MLP neurons of a small language model. Each row is named by its layer, matrix (gate and up: input weights; down: output weights) and neuron, and shows model dimensions 224-287. Each number is 50 + 15 x the weight over its row's rms, rounded and kept within 0 to 99. A neuron's up and down rows have the sign that makes its largest values positive.
After each neuron's rows, "fires after" lists the tokens most often just before its 100 highest values on Wikipedia text that the model never trained on. A number after a token or word is its count.

L14.gate1067:57 58 32 74 44 51 81 11 34 53 06 65 58 63 44 71 72 42 51 33 68 61 08 49 47 51 73 51 31 55 35 50 46 25 24 65 67 35 61 56 59 62 27 30 75 48 43 56 51 29 51 59 54 47 43 51 75 26 75 41 49 79 48 26
L14.up1067:69 47 35 32 53 47 41 36 48 64 46 49 59 42 65 37 35 25 39 71 76 44 49 32 67 22 36 50 38 31 34 60 33 42 58 51 45 53 45 63 17 13 49 31 65 62 43 45 49 57 68 36 35 40 50 45 41 28 40 41 48 68 70 50
L14.down1067:60 50 51 45 22 46 60 42 42 53 77 58 77 48 55 61 55 54 68 43 78 35 43 22 07 28 35 67 36 46 46 61 32 80 34 56 32 49 40 64 66 31 32 30 75 69 57 27 48 58 27 52 44 65 29 51 48 63 67 47 27 55 44 55
fires after: " " 66, "°" 8, "–" 6, "|" 4

L17.gate846:54 70 70 55 36 75 49 60 68 38 30 61 59 47 49 47 33 57 19 79 49 41 60 23 66 48 45 78 25 35 37 37 33 54 72 53 67 73 58 63 74 58 34 43 51 71 27 36 38 77 41 32 39 39 50 37 53 61 99 54 68 71 24 44
L17.up846:48 22 61 41 59 58 65 80 47 61 53 54 44 68 39 39 27 36 53 23 57 37 57 45 25 65 48 52 24 50 56 52 33 37 51 36 44 24 36 66 29 59 27 58 57 44 29 59 22 59 41 53 48 51 80 50 51 36 42 68 48 89 45 46
L17.down846:37 44 58 22 37 41 48 33 62 61 28 29 41 73 65 57 43 70 32 66 46 10 46 32 45 52 43 48 41 52 55 34 19 66 63 72 50 64 50 65 59 34 40 66 10 56 52 58 57 89 59 43 46 59 58 43 52 35 55 36 22 42 45 51
fires after: " " 65, "-" 6, " US" 4

L16.gate116:32 88 86 76 22 60 73 28 27 70 54 63 45 27 34 62 57 56 51 76 52 32 31 51 37 51 49 16 45 44 69 04 26 38 38 47 52 28 76 63 49 14 86 40 71 43 78 12 09 34 71 55 59 25 71 55 82 57 25 71 46 32 45 65
L16.up116:62 57 53 71 64 50 49 33 60 45 67 50 53 37 36 44 69 52 39 80 77 29 51 56 49 31 68 60 50 67 37 38 63 60 43 30 69 41 67 42 56 51 61 42 72 31 72 73 61 40 45 57 53 55 72 57 48 65 40 66 39 56 67 39
L16.down116:41 55 52 29 04 30 66 39 38 48 75 65 85 41 19 51 57 23 65 57 56 62 24 60 57 07 43 39 65 46 57 64 53 30 31 61 26 69 47 29 78 35 81 48 94 51 42 68 42 59 58 58 39 46 67 63 39 26 38 40 25 77 39 58
fires after: " " 49, "|" 9, "–" 4

L16.gate846:52 61 45 41 47 26 54 41 38 62 50 25 60 45 55 64 36 70 28 54 32 43 56 52 66 55 54 46 26 53 49 65 60 65 42 59 71 54 65 68 66 66 52 42 93 69 58 40 72 49 27 65 52 50 40 46 38 40 39 66 42 54 85 66
L16.up846:36 73 42 60 47 47 57 42 63 86 40 57 67 47 58 40 47 52 66 29 47 69 27 50 71 47 38 78 48 78 50 41 80 83 34 40 36 38 58 67 61 66 39 57 23 51 54 23 73 36 59 55 45 49 54 38 69 51 34 29 37 67 34 61
L16.down846:41 51 52 28 96 49 39 46 58 34 44 62 22 36 41 38 56 62 21 86 55 37 70 21 53 55 54 47 39 30 38 53 53 00 55 52 59 68 57 32 67 50 71 46 54 65 51 56 15 38 56 54 87 45 49 51 50 56 58 39 48 59 87 17
fires after: " " 47, "." 5, " as" 4

L17.gate658:56 50 75 32 52 53 54 37 47 57 34 44 40 46 46 43 62 33 53 61 39 28 37 57 48 55 47 32 51 29 20 43 51 47 51 58 53 47 28 32 50 60 38 50 57 47 44 54 67 89 48 50 48 71 77 50 43 47 57 49 32 61 41 51
L17.up658:45 48 62 28 70 54 29 33 29 51 73 38 53 67 70 38 30 45 58 36 49 58 42 71 50 53 40 26 36 42 40 73 39 53 59 65 66 44 69 52 41 75 43 46 17 88 70 64 59 28 32 40 45 54 50 46 42 75 37 45 59 84 81 64
L17.down658:32 30 35 64 65 61 45 37 64 38 51 38 47 44 88 17 83 56 42 47 42 38 47 33 53 71 55 50 45 50 35 27 58 74 32 52 39 46 24 32 38 66 59 48 47 56 64 59 59 43 47 44 71 47 51 65 57 23 74 49 64 43 51 41
fires after: " " 33, " on" 18, "On" 9, " On" 5, " September" 5, " |" 5

L17.gate312:49 51 70 25 63 55 61 51 34 36 66 49 84 47 51 54 43 29 54 34 59 54 12 32 58 22 53 60 38 69 74 39 31 68 34 52 40 46 58 44 47 62 50 53 55 78 74 52 55 57 28 55 66 65 57 34 41 25 55 36 76 56 69 43
L17.up312:63 82 83 52 56 41 42 57 24 45 76 60 26 34 54 53 67 60 56 46 63 64 45 08 42 54 55 21 42 56 51 46 37 39 46 32 35 55 45 51 49 20 50 79 45 63 62 46 59 49 46 57 68 49 62 40 16 44 41 02 50 51 34 30
L17.down312:50 30 54 62 58 74 36 69 62 48 55 51 65 34 30 58 61 55 54 56 63 19 53 42 32 41 64 47 82 50 49 32 33 00 32 40 49 83 50 61 29 37 55 31 80 60 56 61 44 59 40 63 55 54 69 77 74 42 54 58 39 54 55 48
fires after: " " 64

L16.gate1118:51 39 55 59 46 66 50 38 58 54 65 46 43 54 28 27 46 30 22 60 61 37 80 70 25 42 40 33 71 37 11 30 54 77 37 62 61 65 50 40 46 47 47 56 46 62 73 32 71 49 47 61 41 41 53 28 39 51 43 45 66 50 78 68
L16.up1118:22 45 39 47 83 30 47 71 71 47 36 29 61 44 25 59 46 40 64 76 23 68 52 31 21 40 29 34 64 40 47 60 44 41 33 56 65 81 40 72 69 53 65 47 62 17 47 54 43 63 35 49 31 36 33 70 47 38 63 51 71 34 46 52
L16.down1118:33 32 32 50 54 35 43 70 55 44 32 38 46 54 89 54 39 45 73 26 38 61 60 52 31 35 33 60 63 15 32 72 29 96 47 53 28 48 70 41 48 39 35 39 15 62 67 40 52 75 73 59 48 28 45 82 21 46 32 50 34 44 58 43
fires after: " " 55, " the" 4

L16.gate1126:70 35 35 53 42 53 77 50 49 63 50 67 38 43 62 31 62 47 26 37 44 58 54 43 72 43 66 62 28 29 67 50 37 31 72 40 49 47 65 42 36 43 34 48 79 76 35 52 73 25 50 45 45 51 26 82 68 33 39 43 68 58 46 70
L16.up1126:32 73 51 53 62 50 53 14 37 51 47 27 40 65 77 81 25 54 60 38 53 27 44 24 22 70 56 85 64 21 55 57 65 10 46 34 26 62 56 46 35 51 53 47 48 27 61 47 38 37 43 54 73 53 57 35 54 55 49 39 43 67 50 38
L16.down1126:49 66 15 54 33 59 40 44 38 61 45 28 47 44 60 63 41 50 34 57 43 28 37 75 51 64 26 54 59 31 35 84 49 23 21 54 34 56 51 59 58 69 32 59 40 52 81 43 18 28 37 53 53 39 39 76 57 69 30 41 41 67 45 23
fires after: " " 38, " (" 15, "1" 6, "2" 5

L6.gate618:37 58 49 73 48 49 31 44 51 88 41 56 81 58 49 32 33 54 51 78 40 65 61 27 47 53 29 53 77 44 51 19 36 52 43 45 61 59 34 54 52 61 64 50 67 43 62 38 31 41 68 42 60 61 18 90 52 31 55 64 50 21 48 41
L6.up618:49 34 49 37 37 54 39 28 79 25 60 35 51 69 64 65 62 63 43 80 48 20 37 62 51 29 40 43 32 80 29 44 36 34 41 02 68 63 33 58 79 72 37 47 55 28 48 53 25 64 95 63 26 45 72 53 24 55 52 33 55 62 53 63
L6.down618:19 41 57 68 63 75 63 50 66 50 32 54 46 43 36 59 39 67 40 45 69 70 49 45 53 40 62 38 43 66 75 47 40 36 52 48 55 45 51 57 57 38 66 61 08 99 61 52 64 55 61 37 50 35 50 53 66 48 33 50 43 51 54 47
fires after: " " 80, "\n" 4, "-" 4

L18.gate351:35 61 39 74 39 31 37 54 33 81 34 54 57 41 53 50 53 21 31 36 68 71 35 69 43 59 43 17 19 30 29 43 36 65 75 54 54 83 41 62 57 62 41 42 67 41 71 27 35 53 56 43 71 34 49 51 24 54 62 25 45 40 57 31
L18.up351:31 29 49 50 67 46 64 57 45 64 86 63 37 84 95 44 53 26 48 34 61 45 59 55 45 49 42 61 63 34 70 54 30 48 39 71 46 15 39 56 31 43 69 34 72 56 41 30 34 56 48 44 36 33 49 59 68 56 38 59 57 55 34 22
L18.down351:42 63 36 73 60 37 58 37 50 41 84 38 00 33 29 54 47 46 37 55 39 35 71 34 45 58 56 62 52 62 52 51 73 63 34 51 57 64 50 18 66 74 59 59 64 46 59 41 54 47 71 71 39 52 76 55 41 62 73 31 59 53 44 77
fires after: " |" 20, " " 15, ";" 12, " his" 9, "-" 7, " played" 4

L6.gate637:52 51 30 60 25 51 43 31 36 71 36 40 47 30 47 23 57 48 77 65 47 64 39 30 52 27 62 48 62 60 18 51 11 69 50 59 12 62 66 79 84 55 39 74 49 62 46 42 45 49 40 49 47 28 46 23 44 33 41 23 24 62 53 35
L6.up637:48 45 30 39 61 42 43 58 44 25 40 41 37 65 42 44 65 60 44 60 45 46 56 58 32 64 25 87 44 53 37 66 74 51 24 53 28 75 77 46 37 41 49 28 52 16 42 47 65 45 61 57 66 37 48 69 41 35 32 64 70 82 26 61
L6.down637:32 44 42 42 37 38 37 29 48 37 61 23 39 48 68 60 65 73 38 33 37 50 45 57 66 69 59 66 43 42 09 63 24 62 34 46 61 46 43 53 61 43 69 44 33 54 56 43 65 16 33 55 49 36 50 94 17 19 25 54 46 72 33 38
fires after: " " 95

L17.gate188:58 44 73 63 42 65 68 17 62 56 53 31 43 39 52 70 55 47 68 43 67 50 56 52 57 42 71 60 53 58 58 29 45 30 72 61 50 75 26 55 59 30 75 42 61 56 47 57 41 68 36 20 55 34 59 43 45 50 46 58 56 39 67 38
L17.up188:44 47 46 59 39 46 49 37 48 75 54 56 49 51 41 64 62 61 62 55 46 29 64 37 43 39 62 52 77 47 61 70 37 50 50 51 58 58 34 29 20 76 62 81 58 17 38 67 45 63 46 52 34 66 51 48 76 65 18 42 53 69 42 54
L17.down188:46 32 39 59 64 67 47 43 26 23 48 20 39 56 21 51 26 58 66 29 47 51 72 55 41 40 26 44 39 61 77 45 50 61 67 61 33 35 42 42 49 40 33 47 00 44 60 79 99 33 44 47 64 61 66 45 62 46 48 54 36 69 34 52
fires after: " " 53, "." 4, " |" 4

L18.gate540:33 79 39 57 45 71 49 57 54 52 61 34 38 52 52 70 58 60 66 33 40 45 57 55 63 51 35 79 79 61 42 53 42 62 57 63 47 48 38 30 27 69 54 80 52 50 36 39 50 61 72 47 54 39 52 60 39 60 41 73 21 38 67 32
L18.up540:45 39 48 59 34 63 79 52 61 41 06 73 47 24 66 40 68 53 57 53 47 64 27 51 15 57 44 37 68 59 59 49 17 44 30 52 77 31 54 27 11 39 50 50 36 26 47 43 30 54 56 20 37 58 58 60 66 44 53 43 28 46 64 40
L18.down540:64 60 59 31 47 66 40 47 60 23 62 52 36 57 87 51 55 40 76 43 33 40 55 54 41 63 57 52 58 40 17 45 37 26 30 50 52 64 42 42 54 25 52 57 02 57 41 70 61 53 29 53 56 34 58 51 29 47 36 32 37 49 62 46
fires after: " " 31, " |" 15, ";" 10, "|" 10, "–" 5, " Le" 4

L16.gate358:50 64 45 45 57 53 56 65 38 57 56 45 47 40 26 81 41 46 41 49 71 51 67 45 51 30 96 60 63 42 43 41 22 70 41 45 58 69 50 43 54 39 44 38 38 48 39 47 46 41 74 29 48 43 35 66 31 71 66 25 49 65 33 33
L16.up358:24 41 43 54 33 61 43 31 56 69 36 54 45 32 61 61 34 43 65 69 45 58 54 42 62 29 41 29 32 40 26 35 44 93 55 52 68 34 42 41 54 57 55 54 01 64 74 58 60 43 57 70 45 78 42 39 40 45 63 64 56 64 61 42
L16.down358:27 27 67 69 62 62 51 53 68 38 65 55 73 43 51 34 28 50 24 24 47 52 30 59 59 32 55 43 35 47 59 36 37 06 47 50 51 54 54 51 32 39 62 66 12 60 69 50 64 56 46 52 33 54 36 63 13 25 34 61 54 70 47 38
fires after: " " 44, " a" 10, "-" 7, " U" 4, " United" 4

L17.gate664:00 50 59 69 63 55 55 67 64 48 55 78 32 64 48 57 45 46 32 39 42 56 64 76 44 46 41 44 43 27 61 62 45 24 26 70 74 38 40 74 69 55 40 28 76 44 56 40 48 30 71 45 77 27 63 64 47 40 71 41 32 61 19 67
L17.up664:58 18 42 46 20 59 31 45 53 60 36 43 63 56 52 37 39 67 64 57 25 48 17 60 53 25 66 79 49 46 55 66 67 25 42 24 42 28 35 50 29 59 47 62 79 40 74 45 59 41 46 50 42 33 65 62 56 72 50 69 51 56 38 32
L17.down664:36 51 54 36 35 40 60 58 58 78 52 60 77 37 52 35 43 68 42 31 34 71 45 28 52 34 48 48 27 64 55 33 20 72 49 34 51 56 53 35 42 56 31 51 74 43 58 31 61 35 42 55 38 46 37 44 68 37 35 57 45 49 42 58
fires after: "|" 34, " |" 20, " " 14, ";" 6, "-" 4

L18.gate1115:42 59 77 75 61 11 47 36 31 54 54 42 49 53 39 78 84 70 42 51 55 54 61 61 33 26 62 33 64 47 46 55 44 34 54 48 67 60 42 68 32 30 37 62 44 55 51 55 54 61 44 87 39 27 39 19 37 67 45 57 58 68 46 43
L18.up1115:54 43 64 48 64 75 58 53 39 67 72 72 45 50 43 42 55 53 45 46 36 65 70 54 52 59 44 49 30 46 55 19 52 39 36 56 60 45 43 67 34 42 52 46 20 40 45 52 39 37 51 41 49 59 68 39 34 45 76 51 60 48 38 29
L18.down1115:56 43 31 73 32 63 46 58 49 45 39 61 49 39 15 43 27 25 41 53 71 52 48 77 49 33 28 49 56 49 83 31 46 27 33 69 52 64 33 38 65 62 44 39 00 44 40 45 50 31 52 71 45 31 60 66 81 46 51 44 33 24 56 49
fires after: " " 44, ";" 14, "," 10, "201" 9, "." 8, "198" 4

L16.gate469:51 78 61 56 74 68 49 51 36 25 78 47 46 45 49 37 40 56 59 53 67 52 64 50 87 45 64 66 27 44 52 20 33 74 25 27 47 13 49 58 78 61 71 06 62 41 49 24 37 30 29 55 42 76 58 75 61 49 52 35 34 51 47 42
L16.up469:45 35 41 78 47 76 48 50 40 36 61 43 66 40 41 62 52 45 61 65 25 22 31 42 59 47 64 46 66 34 44 59 55 38 69 25 52 72 61 57 39 48 44 50 25 37 54 29 37 51 46 50 26 64 56 51 43 54 44 31 52 60 59 48
L16.down469:46 62 57 32 49 58 52 56 39 55 61 55 15 57 56 57 52 47 37 35 56 58 65 42 40 58 51 50 44 63 64 60 48 40 50 47 33 63 42 55 22 05 45 61 00 70 49 30 44 56 85 38 66 58 59 60 43 73 57 55 39 34 40 22
fires after: " " 78, " (" 7

L14.gate90:51 45 32 53 19 42 52 62 57 47 69 37 41 58 50 29 72 51 43 57 44 21 32 70 59 38 49 46 76 47 56 60 54 57 63 46 42 56 49 40 70 24 35 78 56 65 66 31 63 46 72 55 24 52 53 61 78 35 45 28 83 42 56 25
L14.up90:30 53 33 59 50 54 64 53 37 70 57 28 76 67 44 55 46 55 70 59 33 27 63 77 40 83 60 53 72 39 47 31 55 34 53 62 82 33 65 54 59 68 46 51 59 37 52 40 54 88 41 64 40 40 36 16 44 69 45 51 46 39 37 34
L14.down90:66 58 55 58 37 62 52 37 38 63 78 56 21 54 50 56 52 55 77 40 67 42 50 49 84 60 42 44 51 65 62 19 68 63 14 24 76 42 66 42 65 66 34 41 69 38 59 46 50 40 24 53 43 05 39 55 42 45 66 29 37 76 46 60
fires after: " " 71, " |" 24

L17.gate983:53 49 62 51 32 52 49 50 43 39 39 64 37 46 40 54 50 47 40 25 31 12 46 73 33 30 46 42 77 34 43 58 61 35 80 53 32 76 27 58 50 56 52 53 51 24 44 66 44 85 69 37 57 66 23 55 53 27 80 46 49 38 43 48
L17.up983:71 70 82 30 40 65 53 55 55 62 54 64 54 45 82 23 55 76 41 58 42 62 45 29 65 61 56 32 42 32 47 43 34 39 27 51 58 57 45 41 70 28 58 25 52 38 51 54 38 67 65 47 44 37 38 66 48 34 61 59 44 61 39 50
L17.down983:43 67 77 55 51 63 25 54 34 41 20 45 60 58 60 17 44 84 54 57 57 20 09 62 54 38 24 47 65 36 50 70 35 00 63 54 35 62 44 35 30 56 27 56 90 46 71 46 28 31 18 66 69 52 22 49 39 34 52 23 35 42 60 43
fires after: "." 26, "," 21, " and" 7, " but" 5, " which" 4

L13.gate374:51 30 52 53 51 33 50 55 57 42 45 65 50 65 68 27 15 67 38 65 43 41 55 31 44 74 37 12 53 38 49 25 36 27 53 42 55 51 37 33 61 35 62 57 67 54 78 27 48 43 52 25 30 51 36 55 60 42 89 40 34 46 34 51
L13.up374:41 52 32 65 25 57 63 51 58 45 53 55 46 62 41 22 69 71 38 55 46 50 44 37 07 39 73 35 47 34 70 64 45 53 30 74 58 34 45 43 42 47 72 66 53 66 43 67 64 90 49 43 72 29 05 31 52 63 61 53 55 16 44 62
L13.down374:62 60 67 49 71 66 43 57 43 71 45 56 63 28 99 45 39 54 45 41 28 44 62 74 27 24 29 48 56 44 49 60 26 41 66 57 20 25 53 50 56 52 52 68 70 75 75 28 25 30 40 41 24 52 29 63 67 60 62 46 44 63 41 65
fires after: " \"" 27, "-" 17, " (" 7

L18.gate76:49 44 45 54 34 43 30 46 31 29 43 59 61 40 28 62 66 35 64 49 47 37 60 39 46 54 59 30 57 51 57 55 47 50 81 46 49 68 54 62 53 54 74 13 37 64 50 59 32 35 40 50 63 16 46 47 32 37 74 15 40 58 26 47
L18.up76:38 55 41 35 61 55 54 47 56 86 30 66 36 38 57 50 39 65 38 50 50 28 68 49 38 43 48 40 56 38 57 31 33 48 60 38 54 34 81 47 42 68 27 62 42 77 48 30 65 52 29 47 60 44 18 32 53 41 44 65 74 25 35 47
L18.down76:56 54 23 51 77 54 49 18 66 55 71 42 41 64 40 63 47 64 46 66 52 34 69 58 50 45 44 35 59 49 55 64 38 28 38 21 58 67 56 50 55 24 45 70 88 37 58 47 69 44 27 51 75 53 45 52 38 70 49 54 52 71 82 33
fires after: " " 52, "," 6, " $" 4

L14.gate875:18 47 45 49 33 67 70 27 44 44 69 62 43 55 60 53 61 45 49 41 72 58 51 56 54 30 51 35 67 69 50 47 54 52 45 41 47 33 56 74 15 59 64 45 35 50 54 51 29 42 28 08 69 73 39 54 70 49 73 37 72 58 07 45
L14.up875:28 39 50 29 22 60 55 52 58 40 27 59 33 38 53 28 52 48 43 67 57 49 42 43 45 61 03 69 44 53 57 26 62 23 47 42 67 75 49 66 43 58 59 47 43 40 20 62 55 31 57 69 39 48 52 35 33 66 50 50 63 55 19 44
L14.down875:35 60 40 40 56 62 78 54 72 51 61 49 45 70 42 50 64 55 29 60 63 92 60 45 52 51 45 65 41 38 69 60 39 76 55 64 77 56 16 39 80 43 63 58 51 64 25 43 85 42 43 74 44 34 53 51 25 42 33 36 49 66 52 40
fires after: " at" 47, " —" 5, " " 5, "London" 5, "0" 4

L16.gate641:69 48 47 39 48 40 55 85 43 47 41 49 47 51 46 27 44 37 37 69 70 55 64 41 32 72 56 32 81 66 28 59 49 34 52 29 59 63 47 87 44 64 50 44 18 44 12 32 35 75 76 30 36 54 55 63 41 59 13 76 46 53 56 34
L16.up641:55 57 41 62 67 67 25 59 50 40 53 63 32 70 55 29 36 57 55 52 40 29 45 63 47 74 33 45 42 62 56 47 72 60 42 52 27 72 55 53 46 48 16 44 16 36 52 18 33 75 51 30 31 19 36 29 42 15 40 55 48 47 62 49
L16.down641:56 61 71 45 66 54 72 30 55 56 34 46 71 42 61 71 31 62 82 39 60 41 28 59 50 54 37 48 28 28 28 42 59 28 57 34 23 65 94 53 44 27 60 64 04 59 71 45 46 28 29 53 46 62 44 58 51 41 41 60 58 39 46 34
fires after: " " 51, " $" 10, "$" 4, "," 4

L13.gate823:50 59 49 43 58 35 57 53 28 52 44 62 38 50 49 35 38 47 40 68 42 39 59 71 69 67 53 46 46 63 26 34 52 67 48 51 46 76 59 81 71 58 82 50 66 31 32 44 38 22 58 62 41 38 35 41 28 50 34 77 77 59 65 51
L13.up823:57 66 30 42 43 62 34 32 38 72 60 54 65 53 28 31 64 73 51 31 49 58 65 20 64 38 36 50 62 50 57 71 72 45 60 64 76 79 30 59 44 76 83 50 67 71 55 36 37 42 60 45 44 50 79 42 67 35 62 67 58 46 70 37
L13.down823:59 34 51 63 31 31 44 43 40 47 36 70 19 50 60 47 32 50 53 60 60 52 43 31 46 20 29 26 51 51 55 47 63 61 57 39 47 50 41 51 65 45 48 55 17 77 43 48 22 69 67 29 48 73 37 39 39 24 53 49 24 42 67 57
fires after: ":" 38, "th" 4, " v" 4, ".m" 4, " " 4, " Conference" 4

L18.gate782:52 34 51 37 50 67 40 61 51 42 48 41 47 59 25 40 42 20 47 40 52 57 56 64 68 40 62 39 62 57 55 40 52 54 46 45 35 55 41 48 45 72 09 55 64 54 38 34 51 48 54 61 41 48 61 55 21 42 48 34 47 23 37 65
L18.up782:31 57 35 46 45 65 39 67 64 34 43 65 73 62 52 40 57 73 44 37 38 61 56 32 35 69 44 31 26 61 61 83 69 52 45 39 48 38 64 41 37 60 48 45 50 49 75 57 39 24 68 68 73 24 49 38 12 65 96 59 53 51 47 46
L18.down782:42 57 46 65 67 27 80 31 59 47 44 22 39 51 17 62 43 63 55 64 52 44 53 61 47 60 45 39 55 47 55 29 46 56 30 38 46 62 37 41 55 44 44 57 42 49 76 48 25 59 41 65 68 68 40 35 43 52 46 19 71 49 55 57
fires after: " |" 35, ";" 19, "-" 4

L18.gate531:53 33 57 54 54 79 68 22 57 17 68 45 39 49 71 47 34 59 21 33 55 46 71 86 09 37 51 56 72 60 37 51 47 35 80 49 32 65 52 64 46 57 54 43 73 83 34 45 59 31 54 60 36 48 31 61 41 35 63 49 71 59 27 42
L18.up531:58 63 43 56 74 63 62 51 53 20 31 39 61 56 55 26 46 70 43 38 44 55 41 49 35 61 53 54 79 53 37 50 28 44 52 40 24 48 44 76 56 50 50 30 59 78 36 20 59 54 68 44 49 73 53 51 57 38 56 70 43 54 42 39
L18.down531:87 37 44 60 42 71 71 67 35 55 40 83 67 62 25 34 50 42 56 36 93 63 62 52 54 39 57 25 47 51 53 76 77 52 38 55 49 48 46 41 44 76 40 51 08 58 44 36 34 45 50 58 51 39 67 53 62 46 58 44 37 65 56 89
fires after: " " 34, " the" 19, " early" 7, "198" 7, "197" 6

L18.gate310:58 86 53 47 47 72 40 53 31 70 44 59 49 41 51 41 39 18 34 59 31 62 47 74 41 59 76 74 59 55 30 36 24 69 42 54 23 41 44 80 70 61 37 35 63 36 59 49 51 40 50 57 44 49 65 62 46 24 50 53 62 61 72 29
L18.up310:50 61 34 87 44 69 57 60 51 33 68 75 42 81 64 38 48 50 44 53 57 32 48 35 64 76 71 60 53 55 52 60 43 87 54 18 50 39 39 69 70 50 68 68 72 39 51 38 26 56 38 43 61 31 62 35 42 55 40 56 71 73 58 65
L18.down310:71 44 66 47 59 33 68 45 47 15 82 40 50 28 91 44 57 63 66 54 61 36 42 49 58 60 53 53 45 66 31 60 46 15 54 22 43 38 61 45 83 72 57 37 44 38 76 55 51 37 41 26 30 67 34 45 28 75 51 36 29 61 57 54
fires after: "|" 24, " in" 15, "-" 11, ";" 6, "," 4, " the" 4

L13.gate36:47 45 32 28 39 55 60 63 66 57 40 32 35 42 48 22 46 32 46 41 34 51 60 54 49 36 59 56 28 65 31 42 59 18 77 26 53 65 29 67 64 56 55 67 33 24 09 72 61 41 35 60 49 62 56 50 54 51 61 50 36 46 53 51
L13.up36:42 37 43 47 75 61 53 46 30 58 24 74 65 68 57 39 32 39 26 67 54 62 38 37 54 72 55 67 63 61 39 36 45 60 51 37 37 51 66 45 34 52 89 48 53 38 37 18 73 46 31 78 63 51 54 64 80 65 47 34 37 51 53 41
L13.down36:46 71 28 28 63 55 70 30 46 34 54 54 68 57 59 80 66 60 69 66 31 65 31 47 37 50 75 24 57 51 41 67 45 46 60 40 23 45 64 38 60 26 41 28 59 31 66 69 36 17 38 43 47 52 27 50 56 45 57 59 40 60 74 44
fires after: " " 49, "-" 6, "|" 6, "," 4, ";" 4

L18.gate251:28 64 69 66 31 25 52 33 48 64 48 53 53 61 33 38 47 33 70 60 32 60 56 46 55 42 52 40 72 51 68 51 18 70 46 37 44 65 45 37 43 48 73 48 21 44 54 69 60 48 47 62 62 56 70 12 53 34 82 42 60 38 79 58
L18.up251:43 50 30 54 24 65 59 47 59 36 50 31 36 41 51 35 26 20 45 64 54 68 36 40 56 50 61 59 40 27 63 43 39 31 46 58 48 29 25 67 57 41 30 58 49 56 63 12 26 54 50 39 47 33 47 37 68 42 43 31 46 34 61 24
L18.down251:49 45 66 57 69 47 66 55 35 61 69 35 28 61 64 49 43 49 68 15 42 44 54 69 64 66 55 63 45 42 46 46 46 55 51 60 38 95 42 37 39 64 57 72 76 16 63 38 62 28 85 51 38 42 46 24 58 34 66 53 57 54 59 49
fires after: "|" 20, " |" 15, "2" 11, ";" 9, "3" 6, "8" 6

L6.gate709:62 38 54 51 46 51 49 55 55 48 44 68 58 45 57 72 79 57 46 19 62 47 27 14 56 64 22 46 29 37 35 65 75 71 46 56 14 53 57 67 32 68 40 57 58 39 60 53 51 61 72 31 27 68 45 84 35 51 64 65 51 34 35 45
L6.up709:44 36 76 56 54 34 49 42 30 38 48 39 78 68 73 35 47 72 48 56 61 62 18 62 37 60 36 31 57 56 57 58 34 01 39 71 11 36 61 38 67 37 63 48 68 54 49 46 70 51 74 15 53 62 43 69 43 48 49 41 07 34 38 67
L6.down709:44 60 52 49 40 44 27 50 34 50 90 40 34 74 99 16 30 67 48 27 11 54 56 69 55 69 68 39 59 37 69 59 62 12 41 21 58 37 65 48 62 61 42 63 30 55 55 53 46 19 58 60 56 45 39 66 63 40 42 19 54 69 59 41
fires after: " (" 29, " \"" 13, "===" 9, "\n\n" 5, ".\n\n" 5

L13.gate1026:69 60 58 43 75 42 40 47 29 15 64 58 69 63 60 65 30 80 54 36 48 87 39 22 60 57 75 64 45 65 40 51 28 70 70 41 46 81 83 38 72 25 42 64 52 50 59 44 50 52 33 68 52 30 62 44 31 15 50 44 54 61 44 59
L13.up1026:38 53 49 51 44 75 32 59 38 45 64 56 64 30 67 71 49 54 52 50 32 59 33 70 51 22 43 71 58 62 69 32 49 57 78 67 66 46 59 39 77 46 76 65 44 70 21 47 33 39 60 56 64 53 38 34 57 48 71 41 66 71 49 52
L13.down1026:72 23 59 72 56 50 47 62 58 50 24 50 61 50 90 41 40 49 35 61 40 59 69 37 75 44 51 34 32 60 60 38 57 00 57 59 54 56 51 46 24 62 73 55 82 40 57 38 31 57 40 46 74 46 53 64 40 52 43 41 51 53 57 46
fires after: "," 51, "." 20

L14.gate232:80 61 74 41 36 61 42 42 51 44 55 54 52 39 63 58 27 51 13 57 46 75 25 37 45 47 67 44 58 52 39 32 56 33 36 72 81 53 30 75 42 41 07 35 49 64 70 39 67 31 62 70 55 69 61 76 95 65 35 52 71 71 20 46
L14.up232:74 59 34 31 44 73 44 58 55 63 30 46 79 45 50 68 45 48 40 35 65 58 19 54 45 93 46 54 27 44 45 61 56 61 49 54 67 47 65 38 76 46 36 54 50 47 44 44 48 35 57 34 36 41 50 81 38 50 42 29 55 58 62 43
L14.down232:31 40 62 80 43 41 56 52 60 58 34 27 44 42 28 34 31 49 50 54 38 30 46 50 78 66 52 49 59 58 63 48 37 44 48 18 66 37 68 60 56 57 62 46 20 42 52 54 42 30 50 47 61 55 31 38 70 69 37 49 73 18 50 31
fires after: " " 56, " at" 7, " |" 6, " to" 5, " Operational" 4, " on" 4